MLP neurons of a small language model. Each row is named by its layer, matrix (up: input weights; down: output weights) and neuron, and shows model dimensions 16-271. Each number is 500 + 25 x the weight over its row's rms, rounded and kept within 0 to 999. Numbers have three digits each.
Before each neuron's rows, "fires before" lists the tokens most often just after its 100 highest values on Wikipedia text that the model never trained on; "fires on" lists the tokens most often at its 100 highest values on Wikipedia text that the model never trained on.

fires before: "\n"
fires on: "===", " ===", "==", " =="
L3.up1509:477458488478463495495532470483472484482448529552511495524488475562513478524478484494520495498482502485477499524516497507505531516495503540466503545476511508538522518472474488513510479465454492466480521447495510520472456585506515464494488477524477483473575488481498479493499445461527477484494502544495501550519485522489480491500507487508512491503528484504522494464502464497521508523512470497516476493483520492491528489547493490471510515518486506539492487499453520500448532500502492471511544494540488477488481499495511468512503529514510503491571514470511523541572464485561502556504519503499467501537523532515521495550465481519531459499446517525501487522496514500503501507531530464517493504494496500459493461527472547509511524477541489514541480481488477485518455504530479
L3.down1509:513523504527476525502474478523503551502491460492503454470485506520499480463535507507464529494489531503528575500522468473499517498494502497493498503509482474546527468510510467499482488491459500480507476510507515510487479481478474502479521469515499507508487488536533464480491503544535521472519505497520441484476551517485494476503515516537534468483522481485491475490473484477477408516456474543520548505509469475510520489553515494505517533543497470475524488520521500550477462492498524496520500489461508528529500495528480539489509517481476475526518504501519511466506459503522511532510515501484503469539502459483523466508485509498498508490484491501494481471503536519492483482501495520523488484511481495464485496554547525464486523545519473477500489488518553476528479508511510

fires before: "-", "\n", " -", "|"
fires on: "\n", "\n "
L3.up475:448504484474479476510515488477465490500499522512485465492515483479501528519499495507504557502502489513467509521490466497536505485468494508520488482513464448515507525491471487493506498528480485533461519469522520516518468527549502478482515514417518544489518496495530500542514478462491483514481510512494510523514529501551512497561495542511475476513515493466488504521497495479542504517486466514504474501465507486475509498485526451476480490539490505467461483536475553497492519492527491497501509482492481520485469473469557486494525534500500489503511539456529497516524550499490517529438540476502507499496493484461463484517507487461485519528502513458461492480527497521486503498500528509530491540538507466497480490600522521525495466518540503468534514510530488477527471466524497
L3.down475:480523520538491503522513467525504487526488516442469488538515492477482495531547509536519465515531498502468500546521475512511437515520491487527487498498535481467494455498501464511504488527487507512523473499508518494503526490481509454535491506562491535455500472501501517470548504496545500519492462490487492493510486553490497528490503502512504462512516505499455550493460485519496463545530515486536479542489541481523494449485447491473503468555527475543433491498493538503489506504459486523475500522541457463536510516543528482528476469491527488484448480513502502536529507490485470500442518511472469501497507476484509490514513512502482529527507495438526510562478526526462441518505495512486478481498497494478503509505541510525479518460509487525509505499504512493556500478509492

fires before: "\n"
fires on: "===", " ===", "/"
L4.up995:463520485515474504538510458483514510514456477511538428504525518489505463514482490515514485468495492481483518568486501493517543508471487502470494534525497508495528501491520515488465458472476508486498521488483487522489498529572545508474525550458526500473496479499476477508509486462550527471515495520446492510534556519512511525514521497526517511561522487517551496474438509532479538503492498487493464460472439535486505490474511477484517500483495478473493482500493515463478533479536494486501514520547503475480496473498515532522486590519523498500493519464489496482508514502525518522494497501497511528517521486520499498506455500501513481448491511466504485505510548533516498479490501510505506502513457532474498466531495518477535522497507500478531516494490494487486483514533533
L4.down995:511522513483478484516527488528508524522493510492494487505552454540528511504514511461486559515552511493492492482486516527488520529491504491512488513508494508534528490470518489474503501500532504500537492491468532469458469506474526465505507461524494529498472506475539523523477465521456466496499504490531451537468520512483474485505495486540475509470417496534473464524506512446514513499497511563563540527557486503463492448506494532534503538514475491538498470497523524485496496504467483510544525540492501498534489514474521505481482493507520526505492489497494485513477527510517483523494523517532510505505485521510519507520518493498519510530544481495505466458472496508485503514493501486474483460443493499503477471479493531500507470495526483483507497486486507490471490523528484

fires before: "\n"
fires on: " ==", "==", "r", "f"
L8.up916:473488541474470481511551475467529495503455512559493496487513515511556529503465490459480516481498497448460523469496512486510475513485519497548481543539508468496475515475448502479520507518490468522507464519459492536510512541540532474474521508487446512457546486496497499527492488499481457483471506480521518465531518540453496502462534464474477506494532489543506468455489455503569519510532474523485537507449482503519553478536495507506449536509480497503460463450511544508515461527486500496513532492462520490456518522495540501481513510504489474509492479535475515486515538533490494537530492520506507532512527528474508490550463482515537519509501563488528553499496504501527533469489540487499482481535477484478455496553497492521519434487524486519490489535527507460497477494514478
L8.down916:497499489470456513478512523501508505495547494476486494508540502504463501477498486509506492506518496514487518539501531458479535521529460465491482506505520497473536486523489556477526563515512455508544476513537497538540554520515437506456481502510470533505469492472492439514498536520496502511466494507486478523493464525423540529490510509441498512502496513491537510507497472479494471474481517523523509518518451522487501548494535526487513521512561540480495497529516533511483466507459491495537491499518485498465467499494481520453518461487525493508504497486482503489549532463515522453489464463507557487501458495524490527505510499509506519530504491496463493471485528471496493511524486503470496462508494482490479485532496487461507518544486457461499505512477473544520480459483500

fires before: " |", "\n", " 1", " 0", " 2", " —"
fires on: " |", " ", " 0"
L3.up384:496486481499459509513522502497507502502490478512516500457482494487535512490511472468529473510502503500491549481492476533486532524515510511522503493484492482463507501509508477493456512476499511459536554478504508506509495500541510526485448469553478488498471483505465500516507559452486486492521550498500508539525469493521463486487420492540503505528522498492516511494497539509559478465523477526493492490525514507490509539501509525481533499474484464527466471525525506499485522496481492503509614534539526514520495475466495494525472472479516546497528522484498505491500491534554489555545496495500487466542513471467452483486489524480523519513480526503482497489497526509462486506499515526509522515517486505459489479503474522503529452488523511490512442504475509522527463425489499
L3.down384:457474484498506450486485504491510508563479554479470472530475489519496459511509516558519474527496468469495504469486503518498489512514470492461522499514485499488523504536456534448502478457524518489484537509522518500511511486535513480503513521524451508476483540489535520505491461506459467502470499544514495496520487481494517501466516527483525513496522464517532482510517508458491514470472505536524505497538541475539488515500486436477492450515489512465518511497491520513435546490481496516509509499510486549481498526524498443474478487484496481493478571478480485508532512456518489505500480521511503481500523501538498487541514518550513528515548452495520507485503484535520506534472498496527525469444514501561486478529511514494484496526504518498478418521491520464510492501450485

fires before: "\n", "-", "|"
fires on: "\n", " |", "===", " ="
L8.up437:509459532477431478520551476522472523497496511522507528501501529481461520506490486497516506488518469509453498545454493495566458484495506505486488520522477490475528465478461498500508444482480517507547513474497534488471525472486541484480501475506519507459492473478527475516491453519499493487524478504472516494505496480496461519534489508481504510515468510462539494523513468503538501487521498527485470458505533491502498520525471535486503516491497487498512511534506490467461491491497501488538538493535472516500502462462501502499510537524501481503531531539536475528474497488487495527544486491515473492512501509433569490478532450515510511479475512483532495503509537532528472511512499515487509490450461517466487459530497469490480511508545490482528531528524475502497480529504522
L8.down437:496476558535490474528503466526507508529500481483501486497498505492458502498500515484523515490517480531544538484494525494504511513554494509534532463536488523558502477493464465513453469504514523473461466523504493487502505502491540480481518522524494487479526503497487538507537550540480501511526540467506483535481459486479527521536469526453533484513508478470493468468509495473528462514466519566520511472497435506568490515490498497551485510527476537522455498519545474489483488509454501502502493505490519523509488490506507518478512512537557490481503526564486481493491486507472486524429497561513512498492477536443533496508444499491517502535505454530492491482508520466468556486532485490464518496508495532556520470486462498526503521484481500441501475503485462478484482515526482

fires before: "-", "\n"
fires on: "\n", " and", "=="
L4.up1200:468531515501493520479568489474456503510511530473512443491539488517524507502494484470508525498519480526475498577516501488477507522489509467503475526527520453519472529491476488520505502519447496476524498466499509472503522487520488511501463514470493507449482508491582488525470464472523479485486528507525509466510498485508516497517538535468541517495478440480492511452459487503516500474505520499487502467556517497448538511508524505452472493477500510515465503523470513506506495473500482452489568482482519535469483463505492502495481460534566508503503518506483521471525479504489500546495493464486501498503492511476519505508453491529522467524515488493528498445464511506483493526533502486471515488517509496478502473546478492492501530470519479513535508485511474484480506525478469
L4.down1200:490461501494495462546502481480500535521495496495505518504498539502473505531511498505491492482455462544467491531496488530488506497510487494543517462463557461483477523529475488488487481488507503468536474535489494549476507521509537519496508521562479509519500512473520528490439488510541468507515497495490504558496502459508548535520520443493567518522540484482486507493549535501497498495449503492542431508459497470510486462497482525502494518510509473504486497481532483515508543504516522469457499500453539502523469521509489507488500480501487501511488496467479483462533443501476518455478481523533520514495515464517499534465470479484500498521495478512477504518493466536489511503508462426519471489509483489499509487533500533521506471588510511504511519479525553509491513575510464

fires before: " ", " 3:", " —", "\n"
fires on: " |", ")", " -"
L8.up801:491493484510502459525501497506493469533486448495530521510497473524499486486509541498517490518493535498483493568490513528525463453538520522482516467489474479489499478493493489476581496483524504490525502520523523533536533486464527502491506489518526510452480474474529503478538454473521491505542480524462483504493497495533533452526474494490530489522535509510466514482517481462487521471507473520483490482473505499528502513517478532519497513504500466497515504521452492463491498502505485469517460501520520472502459483504551448465546478513535462499536479489496495516485464460534501458500502481489487503469506531489491527492483520515500505509475522481522570541498501514530522480506546485514474500526537473488494506526504519473520515455504495446473526455487501518524498543538514
L8.down801:511525511502493445459528519490510526441495509490508514502518531469473507498459445496502501468500428484542501522495489494553478502479486458508433502454514493524467531536535523512444540487449466482466485489502523509473517522532515472480512519481567504525497496483512508501467525507474498460539525508516477502514460463537519528512480494465508528541497509443497518493489510509508493493472551464504494512511502529519462505492482499491509492490517531471453506507531502535494526512489515511472523461478504495508503492487505484482521507515489513481470466511503490499505487518542466526513522533525458466534475511488516494512492507468499517493495485489516475473467494491490511538523493476496519470468483515503540493525494501540507495567501511519521484483465480528487502508482522

fires before: "\n", "|", " |", "-", " ", " –"
fires on: "\n", " [", " |", " (2)", " (3)", " (4)"
L4.up922:528512517513460546500513507504485508485491478490546526496520505409516551511461477476497475502504480470515522520496445494518490494469511490499506504491495517522508505480517520460470494482490495452494501517468488528525522522486547487481545517499500495477524504516518477529445436482515506487526532536436483476515549449550516494491464447515528487498515497503507497492432490522492467483532479522480494487492559505471534495481529501517497488480510507495482497482520535568455484495503500485484552517486514542460499515454489471486481504493494539522504522440514471524520476505511491556477495503528510467504467548485490488485457457468572499510515491502513501490537560481506483491500491516475495528503461496485504519517530505501515498507486490510507497524508483524479493533496547
L4.down922:523509496498525477510524485515518496529516524449532502515499503506559508498466508530507451513476455543528486526512548524505475475535503519489526492462501531461501512499531460503505496458441497510525481452531525528522509513467502506564448510484517490515518491487507475509489520503486541474486484466468485484488497520522502531510536528479449487508524471523483481494508496494523494495472499533490475506488484498517471492497514497490498534532484492495452501515466528465443498501477500494473499473504482505452485473522507545522463505526505482529514500488506511506532484486532506527501502504505532471556473485522523489517437481502454509525491483487507494502504512512504538502536547479496511492514458493512512506478534451528506497515465511498507498522480501478503512506522439

fires before: "\n", "-", " January", " "
fires on: " |", "\n"
L4.up1134:487458486477511481520540466469472510505459513485455494506512448464543513553466539498495511488456511452496530451477468519491447508469507505485523500522490496482480526491470458481520473490451471483517521506486504545497506525522542487474507475499495556453508560457504471515464508542506491515495485523436509577500481454517514463512506492509498505495481497506467491454486478523540520524495476496496490486497502535496512527528463503501492523522483511497477484518483521484503541545504522514528493453480534483494451487501542515486541542530535460489515533520506469459475512528532543497479471497467481500457507510503467483512473510463534515497499516483490514512519536525495510496531496490518513521528500481502495486504496528501516517484547486481515516489494478513538498528528488
L4.down1134:515523493475486535465472486462498517463511533486491510526482448510510515486482494504544518509514482472470535486504498488508505495490487498516517455488509527514490483528488510492490523500491493521550477513525505519498474530484505529482484483505493522459495466527516511512445513476478479533499499491462494522525496489495497459504472507495502527482524478490519515527524460507493408496526450507466495522526537486486493514515485507443479514478508515495479462529520460510498499490503493503506501517462544510531524512471501463463534475461520495495546511516505502455497501486535523478478525460523500507529500498472468502516492514518531485502461469536500528526515504561491487489510464477502484464520521497475496487512460452519523452497494524514525517537530530524529512530477484

fires before: "\n"
fires on: " =", "===", " ===", " =="
L4.up1507:456537495504428502522499469497481469494516500528491462535534505503469512486498482506503465468516526481520529506500495503504516554500503489534484499510510472456493518489518478536532499490475508480513515503483520525540520491500511469476507499452490531477523463542524477484555471453549480537493513482435498519502520519472520452490544487509566531513530465509536483488461514492525487513486451536529537500524514474461532512497453519515527501507473524506519482508468515490487521528480477445508523535533489508483486470479521436496515504513495521494482483462523548482543486510518515526521504501507453530512527489489535496516499438486536540513442473498492548493513496513543490488529497521469506490480453497471476488521497533480477540493519505480491515487490481491493493520508461
L4.down1507:484480493517458476510518490516458499483508477492516465509506505476490475463529509512493551485516476486492482534524530510508487480534497463494505494506515535507521527491498476483473517455486529533466513526478487489568484495478485479478530552525523497491505510505492508500516483556471499539506501475511515531506504491493514506503496489519478507481544474495481552466507489475490518480512521488519473482497501489499474552498469536491490527481491518495511509508506539488470498486492524528481447478511495507467435495549506476533487475478502540511459534539538501426544485498478510538516474492506456489479480499502495489512490465492522476555464466465518515498517526528463528586543533490470456517486451508475502463506521461540510516512550493465519479526482440496473506520481491

fires before: "\n", " ", " Team", " Loss", " Challenger", " Gold"
fires on: " |", "|", "===", " ===", " =", "\n"
L4.up1407:489485513517465477536540464503461535460431503506500493521538467490535491509488512496514502478461499487487531538472499518490511471457521492471505509514497514515528505468528519455467515497514505466530529513504490560515521532472571484513486465526495502527522469476514433477503497472527473518480522502465486528472496500508518489501473551494550453519522491494515528485467463543520495522512501520498476471478503489536522511550476455511538488519491512483523475518524534485455535482507515446537575531497517545513508494456533479507493506502499489488522544453490511477514465477510519496497576489484461495501518484482511463495512497490513510489466489535498529460524553492511542442536516488516478469485478528475491478536484520492541480451489513464511498440472499527556511450512494
L4.down1407:484471504498468500508515455501472504521503515489485503480508489522479495531481515513464524463463491499553494470504534508480500479459498505485511490503484496549461444493485473497474512495483483481493471450510487525532493492513497504500483507489522483519463558507511494531503487511474528485469519501507497493491543550478495503484527534503451508510494506488496467517473512485522538541499499516515489514493480547580482479550542475520491490525518491509522466476480485501562471525488494515496505499494541557495530522481496517536507487482433519520487513485547513516484530505511462489537471549504509494504474512506521525475519475537467508533492518477530517480508480442446491519558556524486508466474475476470496538493501492513544483553470498498455462517526520470478483513498513

fires before: "\n", " Succeeded", " ", " Party", " +"
fires on: " |", "|"
L3.up977:475499513502462466544536463538512509470530541513487496518502479512521501507477483481522528509514479487509528531529523517505496532474508479472490487505500520486498495480449497539492477531486513497467488453500499506448461488499536511514510527530522520509517538484525418510499497502547565540502500502529501518525527520491475479513534505434587486503462454467488467502475497510548507515501508506500477460509512517501510512541515505548526521504462517502472489514491517465464491490458545489529492467480516522465487477500492531499511529522529454477515482543516514506456480466543554552492522480496447479529480509486502503493459516532540474491459507514510525502479480528513473526494496491454496484463452503488519448532479490522503516532545509529554506495465495515507497502497506
L3.down977:522491460533477521481452476497481515476486461510490533543487512480511486524514484493507488464491481560532492482512460521498509491505509446469556506504551531523499550539477508561488457488506497512494529480480457500491488461502510502479502544530476522534530498486540501526504471525502520466487475537490492516516468486479495494510516503450566485507526485510481502490517517517508455486479505509506470496498499509497479529507490551499519497467499503521499505516513514482485523495475531478488484530459495492492477498492496530498533501523501483467500504535490513445449472460468547494502476508522538538502508473506503465462477486472529448516542482487470562473534480538480522483496512460526470471493497500500521486509478458492522496507463475503537509483494450550491498498489470

fires before: "\n", " —", " ", " 3:", " 5:"
fires on: " |"
L3.up1213:516477456482536451496513508481529520500485479474528489509528533466460519503492507545489476500459512480521551545483475500544457484508500506501517455494494493454488491500490454514530491477494509464538506541487512514525534501532507523509479489471510507486476489506466416501541481518523504565512543525472485509521526477499493480470499505521513541500517472508474536495534482478518495502477479529493461475497528498520493570485442535535484519485495497491514501556494538495495521565466517537511507448467527514533505446485505520522506509511486501515522488561525492471460492519508503462508478516497494485475503501474464512524498504500536540473534544492469521468546555537459492503487515483519513477526508516471510470526449459494502515511510478467497479482468505540526519469505471
L3.down1213:516478492507527509471497495462504457474481528524492480465461553510487582484495473506502500474490525481518498493505508506549517516518500480512497496507488480459510488530484492467513470502490506542498501525516507492524483502519503502496491497439511495497490495538481444479547514513515457523527528501494510513548478446494480497517472544520542548511510497492465549531546514485510531468497479490475481509463494458467492523535470519518540543455514535463488528541484511455536469518483488486506494495552499508508483517495538498522477549497477476538568468476550497484507465463526532465515490494457554507464509499492529548522482506493531476497494507520526497522518493510502490500495521476491466469516501471488513510525485427536485538481448506493517511484490515548519487482442471

fires before: "\n", "==", "The"
fires on: "\n", "==", "s=="
L3.up718:484481465493516474518518467528545489530444491494507544549483488471480484510447494520478463482509487461493489493486491506506487504514502556482513470485472454513492493511498509475542489507507460513509503503514484549482509475499517471470468527483489485502483479482497483497521497481518486504526492492498508490500510491477482497525505499507542530481510529532496476489487505487490528522457490517510500509472481537493521511477497523483496504519522525514487508478460503520490483483511490529534531483564506474475505509482508525468513522509497515503501521541542520475501497550540504539521530478489494487478524529517481513528488441507522543456517545483498535508507574521525453549502500527507554474498501499505484491498504568479470478506497515497430493497474488458488493516501495
L3.down718:518479526487532545547488498463503486571498513499466477457461502546501465484496525467561534478524487502521491503507514494502520468487473471524497524481507519465543492500509472456478535501482491519518489501527508476478499505512480499509534524489492495526519491537548524512459455484537477480463506507501489505522537505476484577473485510465455479517532522515546468454461513527529519524522488532489531471515490536505533530523512503489495483518521461508486492483513521497514457540472516524468460488473510510501483539525520476511539457486494486447510486499490540510520521554508497466463527491489524516538497477454463522489491512521459519524500501507513499509508514519485491499485504475439520527459494461492517504502498479483519493498488488516530475524500525461530489482485454

fires before: "\n", " 7", " ", " |"
fires on: " |", ")", " 7"
L7.up869:525519477485495509513582480475514503494475488508496502488501491459519508512470491504499475504510491485506495481503467527558507460481519486487556493490451484449506528464500455487519480456507547484531496486527464468501517524534512502470490485550509545463486451486500507495546452542557467525523511549433490520541509499480509509499496491506496521531482522453518487460474474489521497508522502531500471547514476517503524494555491541546510513488464505492472480521498531520475533544545518486490494514515470493512521471515550482490523496507482477466513494502489485457455486490536503496480480508497492509493530499468517512481486538527501482512535493452490492582505495480542513488512490518531483562494529500543518523512507523466463523545510524470506483490512495533516488548488522
L7.down869:518461490477505485494528483519507521516488504531519500487520485516490531449517488503500496527474485472486485482515549485515500540499504478470550501562486501525487495557516450494533451486486496464509494497509473492529457519467500487545467519452526500467537477527465524454493498495509486503483476476477512514512469521478511491520511503525491523510490526540501492463537515449498514508475464485502498454505489503516557495519452507523465519549504555551460474493489518499496517475529535527482484546479491488419509521561509456475507528485480495517491502528482509456466476454467466465529493505496533466495519456520464505492516492491495512495475519513550490553510484500490525491518525487524440522508504486510510444499515529542500532504507531508481491473524524513492501506518506

fires before: " |", " ", "\n"
fires on: ")", "|", " kg)", " Party", "′", "°W"
L3.up549:537525492444502503513546490518498510510523504503488522494510495499528500532471479528483481546458496440482469559522475495482449524466512490523514482474469431529477439483497503462503490483516522497519485513537528521490534514443508464484491462500478489476529473524525545480497487499512450487520474509479490511476527496522497464502481446500518470527498497504538476489520436540483481531500489531513509500511545514477515508424466488522509540533489507535499516516520527522465492497465506492505496507483510514513495503461499477461506499473506458491496516506494493534479461505521512452471549487517511502458482531452500511529503510467555502505500492425534451508549505496459501468486478476493505512525504487496498491515523514468487521497499516476523545505489491516472450496485515
L3.down549:478498488495497516492550464518505517446494528485507433486494509431496509462480481520499538484515482494490510479502473500487508503486504479477512520518495500535514508526476514561467517496496498498480525502480486471518513537476508479541494546504478522446486528498493422487519504509516447521477501521500524495456530495504528498485527534505539468509502482467501519480512459499488529498477501476487516498490526502496512519510507505567472500509493503493501446538553512528495532489492510452489499463457501519449499467523530488503527545451520530549493504500493520456451510495496484499541488480500511508507483498466475474505483461519491515549470465536476489500468506536505504544503429519497513492499497516489530466543543494522492536540525532512521503534480507488468527509504515

fires before: "|", "\n", "-", "|---|---|---|---|---|"
fires on: "\n", "==="
L3.up1383:524505514490428530530514457486441508481536493511499514521536476536522552563445488507477463484506509495491481531509449508481487516525510499504500509504467454512535481494479479483502502484463485497528519513484514524486517478506473507514480480439491481426487512508555474493528482477495492466508491539493504514488496469536496482481487484514517489509509510496555537489509486512487514507520488501502504499487486508428521523551491505481514496514486500482508527528488501498499535536501483490505562495509504495486506496435527470460550501501517475507506555504527501496537470502487465471497540480519534480469503507490530511540522483479550517458498517453508496519540533521496473506517525499495491528478485485497503520529512524496482499476496498488522490497507439489491487484507494
L3.down1383:517540510534479484517494486494510477529502505477481479482461530476511519541479501525549480508496521487549510484532544484523544511507495542550505462497530460481512495466457494495472493529407533527455475482507525512468488532530475499532520528525494500485496494505527557489521508496499551458513488517470436469496496491519518512479471470485478460492533472482501549492485512520498473480516516508521467503491514450548524482461501502495465505513478500502466507489537533535483477511476490529480507480508511506496521546506479482469472437515477447477482507493509478516534463497520461526488542491503532464561472498519487496485468537509481491471505485527484469472511524507487520510518478501502508475518463463484489471527527483525478487570498449488522467521531548528478501527465523

fires before: " |", "|"
fires on: " ", "\n", " 0", " was", " —"
L3.up331:481478501487496469452513493515471482510479455459500541498486487509459541530465496541515488474474522517501563491465473506517469469501506533486511532518537455486522514479547507489512499486523481508531512474537489502522515499498512481495483465480521556470488496492491556528487502525526469488522495490463520524468499517505493482516488491515493502524526518510483494495471470495533505482479495544480509476470503496540521504486478525483485493533492502502480512507453527490508482535494504519502517530497525470510479442462536521496516462521514507503487525508510450490539496542511482522488467510451491473511494489482469477558507531458499525530507505457449519496508491508508524494518498461511517513513532495514466494529510541481509500491533500469486475517546492500488504550514483
L3.down331:492540504462501522493476498472504503511494484518500497480464524467502512509513532467472522529485515505451513524540517479488520535535473518521494508492473465474537536534502530534512500499515438503483539475499452538481557530479526495488508529462470459535515521458491507507490476530527462507515515490468507533504505524506499528504502549463449492498517494483496490534472483512484496500523466464502495560466507501489510500470525480492469480511528569505490492534457505536491495502516508488514502517485515485516538506574480487507465515473474493452471493489493480525482511523491495518512530517471499490502529525498463525508530499518518503541485487479520512508463510469535506510485509459509478500509528502489515520505432482531456490510477458485526474504528511505515509494457496

fires before: " |"
fires on: " ", " van"
L4.up32:492524496519494489487503519540492482492435528522520518535506489511496487487451479480491514466496494523528495482469495509477522509524485498526502471511510554509494513507480534437485481512517508449467475510514495494538500495513533499479537467490514531479518509542495463536500525458493513478514520486522519474464488453494469490475517510564495508524516543528470498528486525538530479500472502550494503503506529499545500521483497499467475492510485472497498524499488527535508516547482493512507511477535558494542519511487512562518510538481533546524551501527504519527450497534528495554479496489483506473481474498461504461517504523488504477518534514466435523528513517509505455480465488523453556539512491504473503535451502469497501478522491492517530474561474503484503505504530486
L4.down32:503553474498510500477512513511486492482466521465462508494535544514476513452493498498469468544467458515511482547540531492487509530566439482469469504512518477495509509505487511529474496502508507483486513483485499507535527467477477475491562493524502518519493520456547501475469510511526535505521485541528495489516453513496532535517566499492491522521488498528450486497495541497519514485527546474491488548532538453484471502491554512488451480526567484485470525481498505493504490488484473511489507482505517485506496453542507458505547509499462479435506463500501498491514505456534469495477549554478527467498531475519513491491511459476489529457484511461509493486477513443513478521467471513506507534525480449553548510530466489518490528507527511482518492498464508495506505493487540

fires before: " |", " lost", " 0–0;", "13"
fires on: " 1", " 1–0;", " +", " round", " 1–1", " 5"
L4.up1158:497514455518491495476471492466479485513517509523494480486502526484544507464472501462474516492490512522497495566508500492498502451540496509476479498525460531465523493500489505468519447509505502513496503509508507504493502496509471528524520484524500474460457469488497494474538483519513515485511525499483545510505479539455479485492495478524514469526513448512503475500500504507498512530485513502482546495481474502520504489482489479500465473498464499481544515512524501526462535511438524523533497557524530512510521451499483541458473485517478512503499521454471501504507475490482506521475491490481498451533521495444489498496528509491518499540486521493457508567495516488491507522471495409481516507509536505530496490484466461480516523478483497471475480553512487500474501486469495
L4.down1158:492511480521520487492507476483504521514499517486504530523495480481489499520517475515540428544517470519512501473486463504545522516519464489488445519513496515509529472514454482487453501470535535542506468531502513539502512519538450521513500499500469515506526525465525533484497505514475497514485501518484498499504491517477495487463513497520450529479477464489466510553557516492472540518497508475529505497505496475509467492414479449488518462504556523460486450481497516502470514520482480488491482529472530500492464472527521513501490516503571490522534533506496461474477500473534500505497462517474558511491518483509474494506478467489498524519478512503530476528515484474509484501499535499494539526515474534498554477504486512514509537509529501534493453507498537478523465500485475

fires before: "\n", " The"
fires on: " ==", "==", " ===", "==="
L3.up966:474505479463462514527553485514515511486503518497527452509573482526483514557503478513503532501503480497479514517501494491515491562450485549531491561501495461524490560498473469500464527507464452443535512511495512529493511536537514495494482514467510534497527496487525493523495489441490488513478489485495499522499509487500531476510529487495521507504511486494492484475465498467522530508523481487504509487434493485468542496537514488467484548506489501500481498517452499516502517509546480479497554488518510499473439484465553487501489524493502494487485508520500479485519486494535498540474530512508468502486537514488499512536492481490551476473536499485519478496523494529518494527553510473493492495513458471427501474517491517504529463492539500519500509520452477460464476515530512
L3.down966:497511528479490491496469531516448572509451500549504480524524508514495492484507499467501485474514443514526497471565477507488486524526510476498508479525501482515532487538495477469478499482529579570518468523473545555488524460505489507525543519509506488446549467499524443486508500559506494480507514512490504485493541496472465510488520482507533535491511533517511506505509465509483535526491492546484524524494540461485535499514520519478517527489500481481440469535497509485505533469497505455523478473484472496552539478494492514467454485494459500511484500499485475472470476491496506511510462524513518473462492517496546483483510472496503495493526473495492502476502567508510494495465538459476465487474485501492495514521491476541501520487511449483520509515517493508522504510484486

fires before: "\n", "|", "-"
fires on: "\n", "==", " |"
L4.up1209:466469523487498483542568467488466497502502478525495513517533488467509498515473480514483490500502494475496523544521462501493469487461507478522474521472471473501502490501480489466502503482500474532492526505507485496497463529499461487446510521476490488479458522500558507508471509468517466467497483504506515503499513469521447485552515467519487509516482501450501489487513497481487526517509533461506504523440492505484507484503516489493533536526498505513504538534489526501490494491479482526525509471530543478495475468483505486424539528488478535504476500515488502486489448518522503531538568494530480500490525534474527519519508489476522516569506536480516520487526507522533509535480459462515551478485502503473487470533523527504514505493506510478473519542529495499453461535537504
L4.down1209:519464488482525508521452472479507509528492513502484506546460508487511482512495516522515490462479496559521494506474475505515509502514495486460511449483496516499510437505518536502480540481469484486506494551489465532509511443522459484485500511482506551509522501483521527541495512501475501512450465485529435523495522481500471536481464458488465497571476520488537506455550511454511473475527506486478511464520509511461487536502498489485484498499498468489479484463511482514495465487478557505500509543511526509479488514484510495448529456482497443490484491489552490518444499474479525521437531513495510551486519513501461493508517493539493513554515540513447511536554510489463473481545513504531496461511541477474516525515474510455491484503532468494479529557522519502492500507471482